From a checkpoint of a small transformer trained on Wikipedia.
Size: 5 heads of 64, vocabulary 8192.
Architecture: LayerNorm before each block, learned positions, no biases in attention or MLP.
Training: a variant of Adam for these matrices, 6164 steps.
MLP neurons of a small language model. Each row is named by its layer, matrix (up: input weights) and neuron, and shows model dimensions 176-239. Each number is 50 + 10 x the weight over its row's rms, rounded and kept within 0 to 99.
A block is one neuron, or neurons of one layer that tend to fire together. After each block is what it responds to, as a language model described it from the Wikipedia text at the highest values.

L5.up336:68 50 47 51 48 63 45 52 58 40 41 55 43 50 51 50 59 40 37 60 45 34 69 46 44 35 60 56 48 61 48 45 44 43 63 54 49 58 37 45 44 53 57 46 51 57 50 46 53 31 46 46 70 52 44 47 64 35 38 43 33 47 38 39
Responds to: Compound-forming adjective stems. Adjectives such as long, young, small, high, near, old, starting compounds or superlatives: long jump, youngest, near-extinction, high-school, smallest.

L7.up458:58 39 36 50 51 63 51 57 56 52 57 47 38 63 43 72 55 50 44 68 50 48 61 52 48 36 44 59 45 61 54 67 41 38 40 59 40 55 37 47 43 50 59 55 34 54 69 60 42 37 49 56 54 57 40 53 48 57 53 49 39 50 34 57
L7.up974:47 44 32 54 61 51 38 62 47 57 40 49 37 58 36 71 44 42 24 61 62 55 49 45 44 52 53 56 45 66 56 33 36 49 59 38 61 64 40 64 55 49 56 49 41 58 58 54 60 48 42 53 43 46 50 60 46 73 58 50 40 44 39 58
L7.up1523:59 51 46 35 55 50 62 62 60 51 42 40 62 54 54 40 35 58 41 60 51 49 58 56 31 62 50 56 41 61 59 35 49 50 47 45 36 40 54 52 71 51 57 51 31 39 63 50 45 42 62 68 57 55 54 53 49 40 67 46 48 44 48 57
L7.up1588:48 52 45 56 57 57 43 51 60 66 49 53 40 52 39 48 48 48 67 62 62 58 47 55 46 58 57 64 59 59 49 50 46 46 46 36 32 45 55 51 49 47 47 56 54 78 58 45 33 31 58 55 51 57 43 65 49 44 63 37 43 54 40 56
Responds to: Sports stats and scores. Cell separators and digits in sports career-statistics tables and match scores, e.g. the 0 in 1–0, a bar after a season or league, goals.

L3.up19:58 45 53 51 57 44 47 65 45 33 54 48 40 64 48 66 39 57 50 72 64 47 61 51 47 34 45 53 44 56 51 48 72 53 54 56 47 40 49 61 32 60 62 49 52 59 53 51 35 34 59 81 52 51 24 49 52 50 29 71 54 53 73 36
L3.up29:48 68 37 47 54 47 46 50 47 44 48 51 60 48 42 68 46 58 33 73 52 45 48 63 46 59 47 51 41 62 46 46 43 58 72 46 54 47 43 48 36 44 61 46 41 63 40 58 51 42 61 75 51 58 47 54 57 41 51 42 52 39 49 51
L3.up334:48 51 51 32 74 52 57 60 38 32 43 38 42 47 50 43 34 59 62 62 53 57 52 46 59 63 34 52 41 55 44 45 46 57 96 63 54 57 65 50 41 40 44 54 49 47 58 63 33 52 57 58 48 52 59 63 39 43 41 51 49 37 54 50
L3.up384:64 63 41 39 57 56 25 61 56 61 44 37 51 61 43 51 57 62 54 69 62 45 59 50 34 38 44 60 36 44 56 53 48 59 49 28 55 59 45 53 41 50 43 55 45 44 52 35 42 27 52 62 40 62 46 55 53 41 39 44 58 43 45 55
L3.up566:55 55 45 40 41 60 35 57 56 56 45 31 47 32 57 65 39 63 43 51 44 46 53 45 63 43 53 47 51 46 48 53 60 43 43 50 39 40 53 63 53 43 68 55 49 54 52 25 56 51 50 61 70 53 33 57 46 48 66 52 53 56 34 46
L3.up579:33 74 60 39 59 50 52 50 48 41 45 50 44 47 38 41 35 61 28 56 62 47 38 54 37 48 42 42 42 51 55 28 53 74 50 40 37 47 57 48 35 50 56 45 57 34 31 50 52 35 72 58 59 41 35 44 47 44 65 41 61 44 49 44
L3.up691:48 50 38 40 53 64 33 56 46 56 48 36 47 56 41 59 46 69 52 55 54 38 58 51 65 48 62 56 43 36 40 43 63 38 61 47 43 37 51 47 56 37 66 47 37 62 51 42 50 46 50 60 57 47 44 44 40 46 66 63 39 57 30 51
L3.up852:61 46 55 53 49 53 52 46 50 44 48 48 49 58 51 69 41 57 66 39 61 55 56 52 45 36 35 55 36 45 57 56 58 73 43 57 52 58 43 65 36 44 58 58 40 46 51 66 36 37 67 53 53 41 53 47 52 51 46 49 64 46 52 79
L3.up874:35 56 56 27 43 58 64 46 71 48 49 44 43 52 48 56 38 60 49 61 69 60 52 49 49 53 40 47 46 46 54 46 53 78 43 43 12 46 50 74 32 41 57 52 48 54 41 39 48 42 68 45 59 62 35 39 38 40 69 64 45 40 42 71
L3.up1000:45 63 69 49 51 46 47 43 46 59 52 29 43 47 53 63 54 86 73 50 50 51 72 54 61 42 66 37 38 37 48 43 74 40 41 32 54 50 67 42 46 58 61 50 51 74 50 42 36 42 62 39 51 49 31 63 51 40 62 55 36 49 44 44
L3.up1367:51 52 58 40 60 53 57 54 45 60 50 47 38 56 31 50 63 54 58 75 72 45 51 45 73 70 43 40 34 71 30 46 67 56 67 54 50 51 61 48 45 46 47 55 34 51 47 68 57 57 38 55 37 43 47 61 49 53 36 47 48 34 31 60
L3.up1381:50 53 50 36 63 65 38 58 71 48 55 37 35 42 32 66 47 56 49 62 49 47 67 56 55 41 43 53 23 50 51 44 68 60 42 44 37 49 43 42 51 46 79 52 63 52 48 32 51 40 45 58 60 40 41 66 42 53 56 48 43 61 33 64
L3.up1488:51 56 46 50 62 51 41 49 52 56 49 39 57 55 58 60 50 41 44 75 55 65 47 50 54 34 34 48 43 58 41 35 36 60 49 45 39 54 55 34 37 52 64 48 48 47 62 44 70 59 53 61 67 60 44 54 54 56 48 53 47 40 43 56
L3.up1515:56 49 54 50 42 56 47 63 47 64 44 29 39 68 35 51 41 49 60 69 58 48 47 58 53 49 58 43 42 70 34 43 60 51 43 58 51 47 66 43 52 47 59 63 44 66 58 47 59 57 43 72 43 44 38 47 53 60 41 45 57 42 39 61
L3.up1536:43 55 72 42 61 54 54 48 49 52 45 41 47 52 50 53 45 43 53 54 43 19 42 55 55 51 41 55 43 48 42 50 59 45 55 55 55 57 47 56 39 45 51 55 49 48 55 53 50 52 47 58 52 44 43 57 25 64 50 47 66 56 43 64
L3.up1571:53 45 66 47 48 60 46 55 43 30 55 57 49 69 38 58 57 49 44 70 43 43 45 44 37 52 30 60 46 47 42 36 52 54 49 50 44 31 51 52 48 51 61 48 48 54 51 36 29 49 57 54 37 50 52 53 47 65 42 60 55 51 51 66
Responds to: Field and heading delimiters. Separators in tables and infoboxes, such as the ": " after a row label (Total: , Facility ID: ) or " | " between cells, plus the "==" opening a section heading.

L5.up1398:44 53 51 29 63 46 41 59 46 42 55 39 35 44 42 72 49 79 51 42 50 53 54 55 51 56 67 42 42 29 45 45 73 43 52 49 43 59 64 74 29 49 55 53 34 39 45 43 33 45 58 52 68 53 45 46 33 71 53 59 44 46 42 33
Responds to: Coordinating conjunction tokens. Fires on and, or, & or / joining two parallel items, mostly names or nouns: Aurelian and Probus, Old and New, Kinney & Detweiler.

L7.up339:44 55 38 61 41 59 44 56 64 51 58 59 55 56 24 59 55 46 45 42 69 53 42 53 39 44 56 50 52 54 44 45 55 42 51 34 32 35 46 35 57 46 47 50 48 78 56 38 66 38 64 42 59 47 24 74 45 52 51 61 40 56 55 53
L7.up838:55 42 39 49 59 53 50 65 45 52 59 46 44 59 38 60 54 50 57 59 57 52 41 59 61 40 57 63 58 58 65 55 50 47 32 53 31 47 47 58 52 46 73 40 44 60 60 58 34 48 50 49 64 54 54 45 60 52 51 74 53 44 37 49
L7.up995:55 69 52 51 48 59 46 56 81 71 33 41 44 54 58 53 63 57 38 60 62 42 61 56 55 66 47 59 60 74 49 59 49 44 34 43 54 49 53 42 52 27 51 56 44 46 71 52 55 27 59 34 52 59 32 66 42 66 54 58 48 47 43 61
L7.up1509:65 48 35 44 50 49 34 73 70 62 55 44 44 55 48 45 61 47 50 60 59 38 54 46 57 48 45 54 54 52 45 61 68 38 46 38 40 54 38 45 53 36 65 49 51 37 48 43 74 45 44 41 35 47 39 50 63 43 55 67 40 61 50 49
Responds to: Sports stats table numbers. Digits, score halves and the pipe separators after them in Wikipedia sports statistics tables (hockey, football, basketball), e.g. 2–0, .354, 3789; occasionally sports team/tournament name pieces.

L5.up1075:45 59 46 32 62 49 36 45 52 55 39 26 49 47 55 50 63 58 59 59 41 47 58 60 51 55 64 25 42 37 56 59 56 49 45 28 47 36 46 50 57 37 59 55 48 38 57 49 57 47 54 55 58 44 43 68 45 40 49 64 46 55 69 51
Responds to: Field separators before values. Separators such as ;, :, |, line breaks in Wikipedia tables, infoboxes and stat lists, right before a number or value, e.g. Men: 23,770; Total | 36 | 0; Molar mass: 657.872.

L3.up13:56 55 32 40 67 56 41 51 61 53 79 39 43 46 56 48 23 45 39 55 52 40 46 45 58 56 47 46 35 52 50 20 51 71 48 55 36 47 56 45 49 42 64 47 45 56 33 68 45 33 43 58 59 41 56 50 30 51 47 52 54 53 48 60
L3.up87:63 46 43 52 52 55 39 57 53 29 58 47 60 58 64 56 40 52 29 66 48 33 61 60 59 34 71 42 57 56 62 46 40 48 58 51 58 52 60 45 56 51 50 45 58 66 64 53 55 44 39 49 53 62 40 47 62 68 37 50 41 59 42 48
L3.up599:65 65 31 38 59 45 24 57 41 60 65 51 46 54 58 52 49 60 42 57 45 47 39 45 49 50 57 52 55 47 41 46 58 54 52 31 47 59 47 50 42 47 45 59 42 64 53 55 46 53 46 56 41 63 50 57 48 44 61 48 42 52 41 54
L3.up668:46 44 42 56 42 57 56 54 46 52 46 48 56 44 40 75 37 49 44 40 27 37 51 75 59 48 60 52 40 55 34 58 41 49 49 48 45 62 40 55 42 37 44 55 50 66 52 44 52 33 41 65 44 54 30 59 52 57 53 42 45 67 46 47
L3.up1009:50 49 51 40 42 58 48 52 46 57 46 59 39 46 60 56 44 37 54 47 59 58 40 49 50 55 47 52 49 38 43 62 43 51 63 39 52 61 47 49 54 48 44 57 40 48 55 52 62 45 46 59 41 62 51 57 38 42 47 60 50 68 54 61
L3.up1128:68 47 39 39 54 54 48 51 61 40 58 48 48 49 60 65 45 52 49 51 48 50 50 51 43 40 49 46 45 52 51 56 46 60 72 33 51 72 40 43 40 39 37 51 55 68 51 53 39 42 52 47 44 59 42 53 47 62 43 42 40 60 52 55
L3.up1146:43 52 37 35 53 59 55 56 29 40 73 45 42 42 35 52 27 38 33 40 47 55 36 55 54 39 35 60 51 58 52 53 57 57 34 53 39 66 52 40 39 53 53 53 51 58 31 47 40 49 56 66 64 53 50 46 23 52 44 47 48 59 37 35
L3.up1163:49 53 51 51 49 63 28 62 67 41 67 57 51 61 59 63 46 43 41 49 50 37 40 50 43 46 53 49 53 51 54 47 44 55 45 28 33 68 37 32 36 43 53 50 64 51 38 44 46 49 56 43 61 48 38 52 54 59 50 55 51 49 40 45
L3.up1204:50 73 58 53 47 54 31 56 56 36 36 40 39 29 65 50 36 51 39 45 57 45 48 43 39 54 43 50 38 47 42 36 45 59 44 51 41 56 44 50 44 45 60 50 43 53 39 39 59 39 54 55 41 74 57 51 63 42 63 54 49 62 52 61
L3.up1207:65 38 42 31 64 67 40 55 60 56 57 47 45 55 55 63 39 48 30 57 47 40 52 55 37 44 38 46 49 62 39 48 46 57 50 54 47 53 58 44 57 59 54 51 53 50 48 36 44 29 49 53 59 49 45 46 32 63 42 55 34 48 36 45
L3.up1305:54 44 38 42 84 50 53 50 49 48 55 41 60 38 43 41 38 24 35 59 45 53 34 52 53 71 49 53 30 61 21 36 39 64 77 57 46 56 56 39 41 55 59 47 60 51 56 41 53 31 42 65 64 68 56 51 41 43 55 31 42 40 45 43
L3.up1312:40 61 42 38 48 50 39 54 48 60 66 44 36 41 53 58 44 30 51 60 60 40 43 49 54 40 53 52 52 59 58 53 45 60 48 49 51 58 50 52 18 55 44 56 54 59 48 40 48 29 38 69 52 58 31 56 42 43 54 43 45 59 44 44
L3.up1387:57 51 33 36 56 47 42 54 70 45 74 55 44 34 42 50 53 41 34 58 52 49 63 39 45 55 74 48 37 50 52 30 46 54 71 45 54 61 48 42 41 49 54 49 48 60 47 49 50 44 28 58 60 48 44 50 50 48 53 52 50 55 37 66
L3.up1397:49 58 50 48 56 69 41 53 51 37 55 66 49 58 42 50 40 39 55 55 64 50 42 38 36 39 67 47 53 57 60 48 47 68 48 46 54 62 45 40 39 55 51 50 58 64 51 41 54 45 40 57 37 48 46 43 48 43 52 35 56 56 35 64
L3.up1573:59 59 37 46 47 47 65 41 54 44 42 55 49 31 56 48 45 39 39 78 55 62 64 46 29 48 58 52 37 48 53 43 49 47 72 51 49 54 42 45 46 61 62 46 52 56 61 43 48 36 49 53 79 54 40 42 63 46 37 49 44 64 52 62
L3.up1596:49 55 43 29 55 59 41 53 57 56 50 42 53 45 62 53 57 48 39 53 40 42 47 65 66 32 61 59 65 53 35 63 43 61 52 59 46 58 48 60 57 40 53 44 43 59 48 46 43 51 46 44 53 45 44 52 58 45 73 53 40 73 35 55
Responds to: Mid-word "ad" fragments. Short word-internal pieces, most often "ad" or "d", right after an opening like Tr, L, qu: Tr-ad-itional, L-ad-ies, juris-d-iction.

L5.up123:43 54 33 48 55 57 42 52 58 52 38 25 63 53 50 56 33 52 53 46 52 45 49 51 39 52 43 57 42 35 52 47 41 73 45 38 52 67 36 50 36 53 48 58 48 57 54 36 54 46 49 73 42 69 48 44 46 59 61 70 60 48 48 51
Responds to: Separators before numeric values. Delimiters such as colons, semicolons, pipes and slashes after a field label or table cell, right before a number (Score: 6–2, | 27:10); sometimes opening quotes or word completions.

L7.up500:48 58 63 47 44 53 29 47 55 43 55 54 64 58 49 49 45 55 46 50 56 36 45 52 45 33 63 55 44 47 43 67 33 67 58 40 46 40 44 39 44 40 64 51 61 44 49 57 57 45 39 65 40 58 39 57 46 48 63 54 57 76 67 41
L7.up1019:49 55 61 42 46 41 35 39 59 47 57 49 47 31 54 43 46 31 50 50 68 46 31 42 53 47 53 63 41 48 69 47 45 44 37 57 45 41 38 45 55 56 64 56 48 51 40 63 64 24 44 61 37 70 48 49 53 46 59 45 59 51 38 55
L7.up1314:64 58 44 35 63 57 46 57 39 44 51 47 52 42 43 35 32 38 36 48 44 35 52 49 35 51 48 46 52 54 57 51 35 45 61 47 55 55 50 50 44 47 35 55 31 42 41 62 39 43 43 62 62 67 49 59 39 57 65 30 51 46 48 63
L7.up1407:84 51 45 43 59 45 45 42 52 53 45 45 53 75 63 44 44 39 43 64 52 42 36 52 46 41 56 56 36 57 62 54 44 57 58 41 38 46 43 35 43 52 51 51 37 55 43 51 36 42 52 63 60 70 42 45 57 50 53 54 47 67 50 59
Responds to: Word pieces with d-endings. Mid-word pieces ending in d (often vowel+d) right after a capital or first syllable, as in Od(yssey), S-ad-ism, N-ad-ia, Z-od-iac.

L7.up52:51 49 52 53 42 70 45 41 56 55 54 39 40 43 61 61 36 46 42 50 42 61 55 51 56 26 59 47 52 60 47 53 51 47 52 37 39 56 54 49 40 35 42 57 50 60 48 31 53 37 58 63 39 64 53 49 31 55 43 53 67 64 56 64
L7.up778:55 68 52 51 53 62 24 58 35 66 43 40 24 49 51 70 45 64 47 48 51 50 56 48 54 59 59 36 47 49 38 53 56 59 55 53 47 56 58 48 41 41 42 56 48 55 52 51 48 51 56 55 43 56 49 38 45 49 40 62 54 61 36 39
L7.up1499:50 44 43 47 62 54 44 56 48 41 51 49 37 31 53 51 39 68 51 50 59 47 60 53 55 47 44 43 41 57 29 53 66 45 53 61 58 48 43 48 43 53 45 41 59 40 47 64 49 63 49 44 56 59 45 39 45 70 58 52 43 59 55 48
L7.up1574:67 49 53 44 47 61 45 59 43 64 40 51 44 51 58 45 38 42 57 56 62 47 60 55 53 34 58 39 52 41 58 55 56 73 41 47 39 39 48 64 48 44 33 65 39 42 41 47 66 45 48 71 44 50 46 46 36 44 39 49 69 50 44 49
Responds to: Coordinating conjunctions between items. Fires on and, or, & (even German und) joining two nouns, names or clauses, as in Run and gun or Earth, Wind & Fire; weaker on mid-word fragments of proper names.

L3.up17:57 59 60 57 63 53 45 50 58 61 56 55 33 51 36 58 58 67 72 48 54 56 52 68 40 27 63 47 32 35 69 44 64 60 50 65 48 65 52 59 35 54 67 47 57 52 55 52 47 57 64 31 54 61 45 50 50 50 47 50 32 50 49 63
L3.up91:51 59 58 55 47 47 46 48 51 36 44 43 52 58 68 66 53 47 63 50 55 41 49 53 60 49 52 64 57 32 59 60 49 47 42 16 39 57 47 48 52 41 36 55 40 65 59 78 46 52 47 58 33 63 42 48 53 57 54 49 69 54 33 41
L3.up236:51 59 40 56 55 60 31 56 55 38 40 49 55 56 41 47 46 57 45 42 46 54 46 58 61 49 40 46 40 45 63 51 59 49 43 40 53 64 38 41 62 38 51 55 34 59 51 47 51 64 47 44 31 70 34 52 38 69 42 52 60 51 55 55
L3.up315:44 54 40 41 52 57 65 63 50 56 56 56 36 31 44 68 47 69 57 32 45 52 42 77 60 37 61 44 40 43 52 57 59 40 58 59 40 63 58 67 54 36 54 73 51 48 30 58 48 49 60 39 57 35 43 49 40 53 38 33 52 46 56 36
L3.up642:50 60 56 42 48 55 46 46 48 42 55 34 37 39 63 56 51 66 48 47 60 47 61 53 59 54 62 35 53 54 39 44 54 45 54 49 28 66 56 69 46 40 44 47 25 51 42 56 51 52 58 49 51 46 52 43 39 61 68 54 44 66 30 65
L3.up645:42 64 64 50 43 44 54 66 51 51 63 52 38 28 41 66 45 63 48 42 47 54 45 63 52 38 56 46 44 54 53 41 43 55 60 34 59 54 57 41 50 53 46 56 51 70 47 62 47 53 53 40 49 51 44 56 50 48 38 44 71 69 51 39
L3.up729:48 61 35 50 56 54 47 46 60 36 45 59 32 44 48 50 49 76 41 45 59 48 47 42 52 48 44 62 40 35 57 50 64 47 48 52 62 55 53 53 64 20 54 52 47 62 46 56 45 50 60 48 50 67 44 57 52 58 52 44 49 53 50 51
L3.up871:46 47 50 35 42 52 37 51 52 39 48 43 33 55 56 62 38 47 67 48 53 47 58 48 63 48 47 38 53 44 53 64 53 53 49 52 44 58 49 76 55 43 59 55 26 52 46 44 41 55 60 44 58 46 58 39 47 58 39 48 48 55 42 53
L3.up888:44 60 46 43 53 49 49 63 43 58 51 43 51 41 41 60 58 52 70 57 57 52 59 65 46 59 68 50 52 48 52 47 43 52 35 63 46 51 66 52 56 24 54 48 45 48 52 58 53 56 60 48 42 52 53 50 38 40 58 46 60 41 43 37
L3.up1102:66 40 33 40 60 61 51 54 52 36 60 54 30 32 44 53 56 38 52 52 63 59 64 50 42 75 59 29 40 41 39 58 45 45 46 53 44 53 50 55 56 31 45 47 45 43 39 60 52 47 52 59 36 60 57 77 42 44 43 67 64 41 73 52
L3.up1147:51 66 40 49 47 57 29 61 38 53 55 47 29 41 50 57 50 57 51 62 59 43 63 51 40 36 68 47 58 51 57 61 52 53 61 42 55 60 52 58 58 45 46 59 53 50 34 53 63 50 57 59 39 43 35 52 50 58 52 43 72 54 47 24
L3.up1205:51 50 59 36 63 58 44 49 42 49 58 41 48 46 44 56 37 38 39 36 48 30 52 70 44 56 40 43 57 49 33 48 49 48 45 57 52 61 79 51 55 59 49 46 54 38 46 48 59 66 45 60 42 44 57 61 28 50 51 42 58 53 36 49
L3.up1225:52 36 63 39 41 57 30 62 49 40 63 49 49 49 39 50 61 53 60 55 42 42 63 43 54 33 75 40 51 59 63 66 56 34 45 53 39 54 53 60 76 45 51 46 44 41 53 52 54 57 37 49 40 48 49 64 34 62 56 58 40 55 35 37
L3.up1272:53 52 48 45 84 47 31 49 57 37 57 39 58 43 59 65 45 65 44 48 64 49 47 60 45 48 54 46 54 43 47 38 65 55 40 45 58 46 61 66 49 49 64 52 35 52 39 63 48 61 65 64 34 55 43 42 53 60 67 45 52 49 49 45
L3.up1361:37 56 64 41 51 63 50 50 64 25 41 47 45 42 60 52 38 52 49 42 52 43 62 71 32 44 67 26 49 48 44 42 55 47 54 39 45 52 48 66 45 50 60 53 34 48 45 57 44 42 73 55 57 39 51 52 45 40 56 30 53 47 48 44
L3.up1495:44 57 43 43 48 44 41 59 53 38 67 44 46 52 46 63 42 48 43 41 58 59 57 48 53 44 41 34 52 58 53 55 56 57 55 39 48 64 46 41 34 37 38 57 35 56 43 57 56 57 45 56 47 64 45 59 27 73 55 54 53 52 45 44
Responds to: Coordinating conjunctions and/or. The conjunctions and and or, sometimes but, joining paired words or phrases mid-sentence, as in economic and administrative, men's and women's, constitutional or statutory.

L3.up242:52 52 48 46 36 46 55 52 54 55 49 51 66 54 61 45 62 31 59 38 39 62 57 51 58 37 54 54 54 38 51 53 52 45 41 35 41 40 62 45 56 46 45 43 49 46 60 47 69 67 45 37 35 56 44 67 45 60 66 64 40 48 33 52
L3.up424:60 41 56 55 42 64 48 73 58 41 49 51 50 57 39 45 48 42 58 47 61 54 42 62 50 45 63 56 57 55 44 45 64 43 60 54 50 45 54 43 51 40 58 64 51 38 57 50 45 59 51 49 43 55 52 55 52 69 40 51 52 44 53 42
L3.up455:41 51 49 40 49 57 50 57 50 33 50 46 51 52 32 40 65 49 54 67 63 53 53 58 52 54 42 39 54 41 41 61 42 33 57 53 47 48 51 64 50 35 53 55 42 45 66 61 55 52 39 43 43 59 29 65 44 32 57 66 49 52 54 40
L3.up617:50 47 48 52 47 53 53 61 43 39 55 49 53 57 37 49 52 51 58 63 48 61 42 55 36 31 73 48 54 44 45 60 47 43 41 51 46 59 67 53 51 59 56 48 55 49 70 56 50 52 45 55 35 55 45 60 48 47 32 65 50 36 40 41
L3.up739:53 61 46 49 48 55 51 44 57 46 52 43 55 60 34 54 58 54 64 46 59 47 41 53 61 51 38 51 60 61 43 65 56 48 64 24 64 32 53 47 66 50 50 62 63 58 67 59 53 44 58 49 43 48 51 53 28 74 46 41 47 66 53 57
L3.up753:63 43 54 48 48 53 61 63 61 50 54 49 54 58 46 70 57 35 62 44 44 50 64 60 48 47 65 62 42 27 49 49 50 52 43 66 38 57 53 44 54 22 59 47 55 53 40 43 61 59 41 47 45 49 47 52 54 49 52 61 52 41 34 60
L3.up1008:60 39 54 47 45 49 53 52 59 39 46 47 51 66 47 51 55 39 52 65 47 46 54 44 45 45 55 59 53 30 56 62 49 43 70 34 38 45 53 38 54 40 46 53 51 50 63 68 51 52 47 54 47 55 44 66 42 73 38 60 38 65 48 43
L3.up1022:52 35 47 52 39 56 48 63 65 34 41 49 47 65 42 49 62 41 40 43 42 50 62 56 40 54 53 58 48 39 65 69 50 40 44 48 46 46 57 47 60 47 81 50 58 56 60 45 45 51 45 41 58 57 42 48 38 66 52 53 53 71 33 43
L3.up1134:49 36 59 50 48 57 56 53 67 26 38 46 62 54 39 53 51 53 58 40 73 52 71 48 40 55 50 53 48 44 55 52 47 50 62 29 23 43 59 48 49 38 57 48 45 45 51 57 47 51 61 67 43 54 64 61 34 74 35 65 49 45 57 54
L3.up1209:53 37 59 54 33 51 60 60 51 31 46 49 57 72 38 55 52 61 57 39 51 51 58 43 55 37 53 36 40 59 59 51 66 48 49 34 42 62 52 34 44 48 40 63 48 51 66 50 48 59 58 61 43 66 37 67 36 81 42 59 41 48 57 36
L3.up1295:39 39 68 56 44 56 58 53 53 49 54 51 50 65 35 58 59 44 56 38 46 49 43 54 50 33 56 57 51 33 48 37 56 47 52 36 34 48 58 41 57 49 61 49 49 49 52 56 48 57 53 33 56 34 41 54 44 48 49 79 37 39 28 50
L3.up1355:44 49 62 54 48 67 57 61 57 34 47 45 51 47 39 54 46 49 49 51 58 61 45 64 40 51 55 51 51 37 37 55 51 47 63 51 44 46 40 59 57 46 53 47 47 40 60 55 64 57 58 53 54 53 54 37 54 60 54 57 56 58 34 51
L3.up1472:55 50 58 28 46 52 48 57 61 37 48 50 59 50 45 60 58 57 56 65 52 39 47 79 32 33 39 51 53 55 59 64 57 57 42 42 55 49 37 56 67 45 57 49 44 44 42 45 50 57 49 66 30 42 44 59 50 61 52 43 54 72 45 50
L3.up1519:50 47 55 48 47 62 40 60 63 29 48 38 47 55 40 68 51 57 51 65 56 52 59 44 44 52 39 44 49 56 49 52 58 54 51 42 20 40 51 68 55 43 43 54 44 44 49 43 48 38 61 61 45 50 57 69 43 77 37 59 55 51 58 66
L3.up1559:58 36 57 50 50 62 48 59 55 31 62 56 37 46 48 47 53 52 62 47 46 52 44 54 56 30 71 41 34 50 41 56 58 41 54 46 59 38 73 55 66 44 56 58 41 52 45 52 45 53 47 47 44 60 44 68 30 58 50 48 46 59 46 58
L3.up1574:45 44 56 48 53 65 52 53 78 42 55 40 50 45 55 45 48 70 59 41 58 52 58 58 39 51 67 44 44 52 50 40 43 58 53 49 42 45 44 55 45 54 72 47 47 39 65 42 53 51 60 66 47 58 52 53 53 56 41 60 31 29 34 43
Responds to: Numeric table cell separators. Cell separators like " | " or "; " between numbers in stats tables, mostly before a total or summary column such as points, minutes or goals.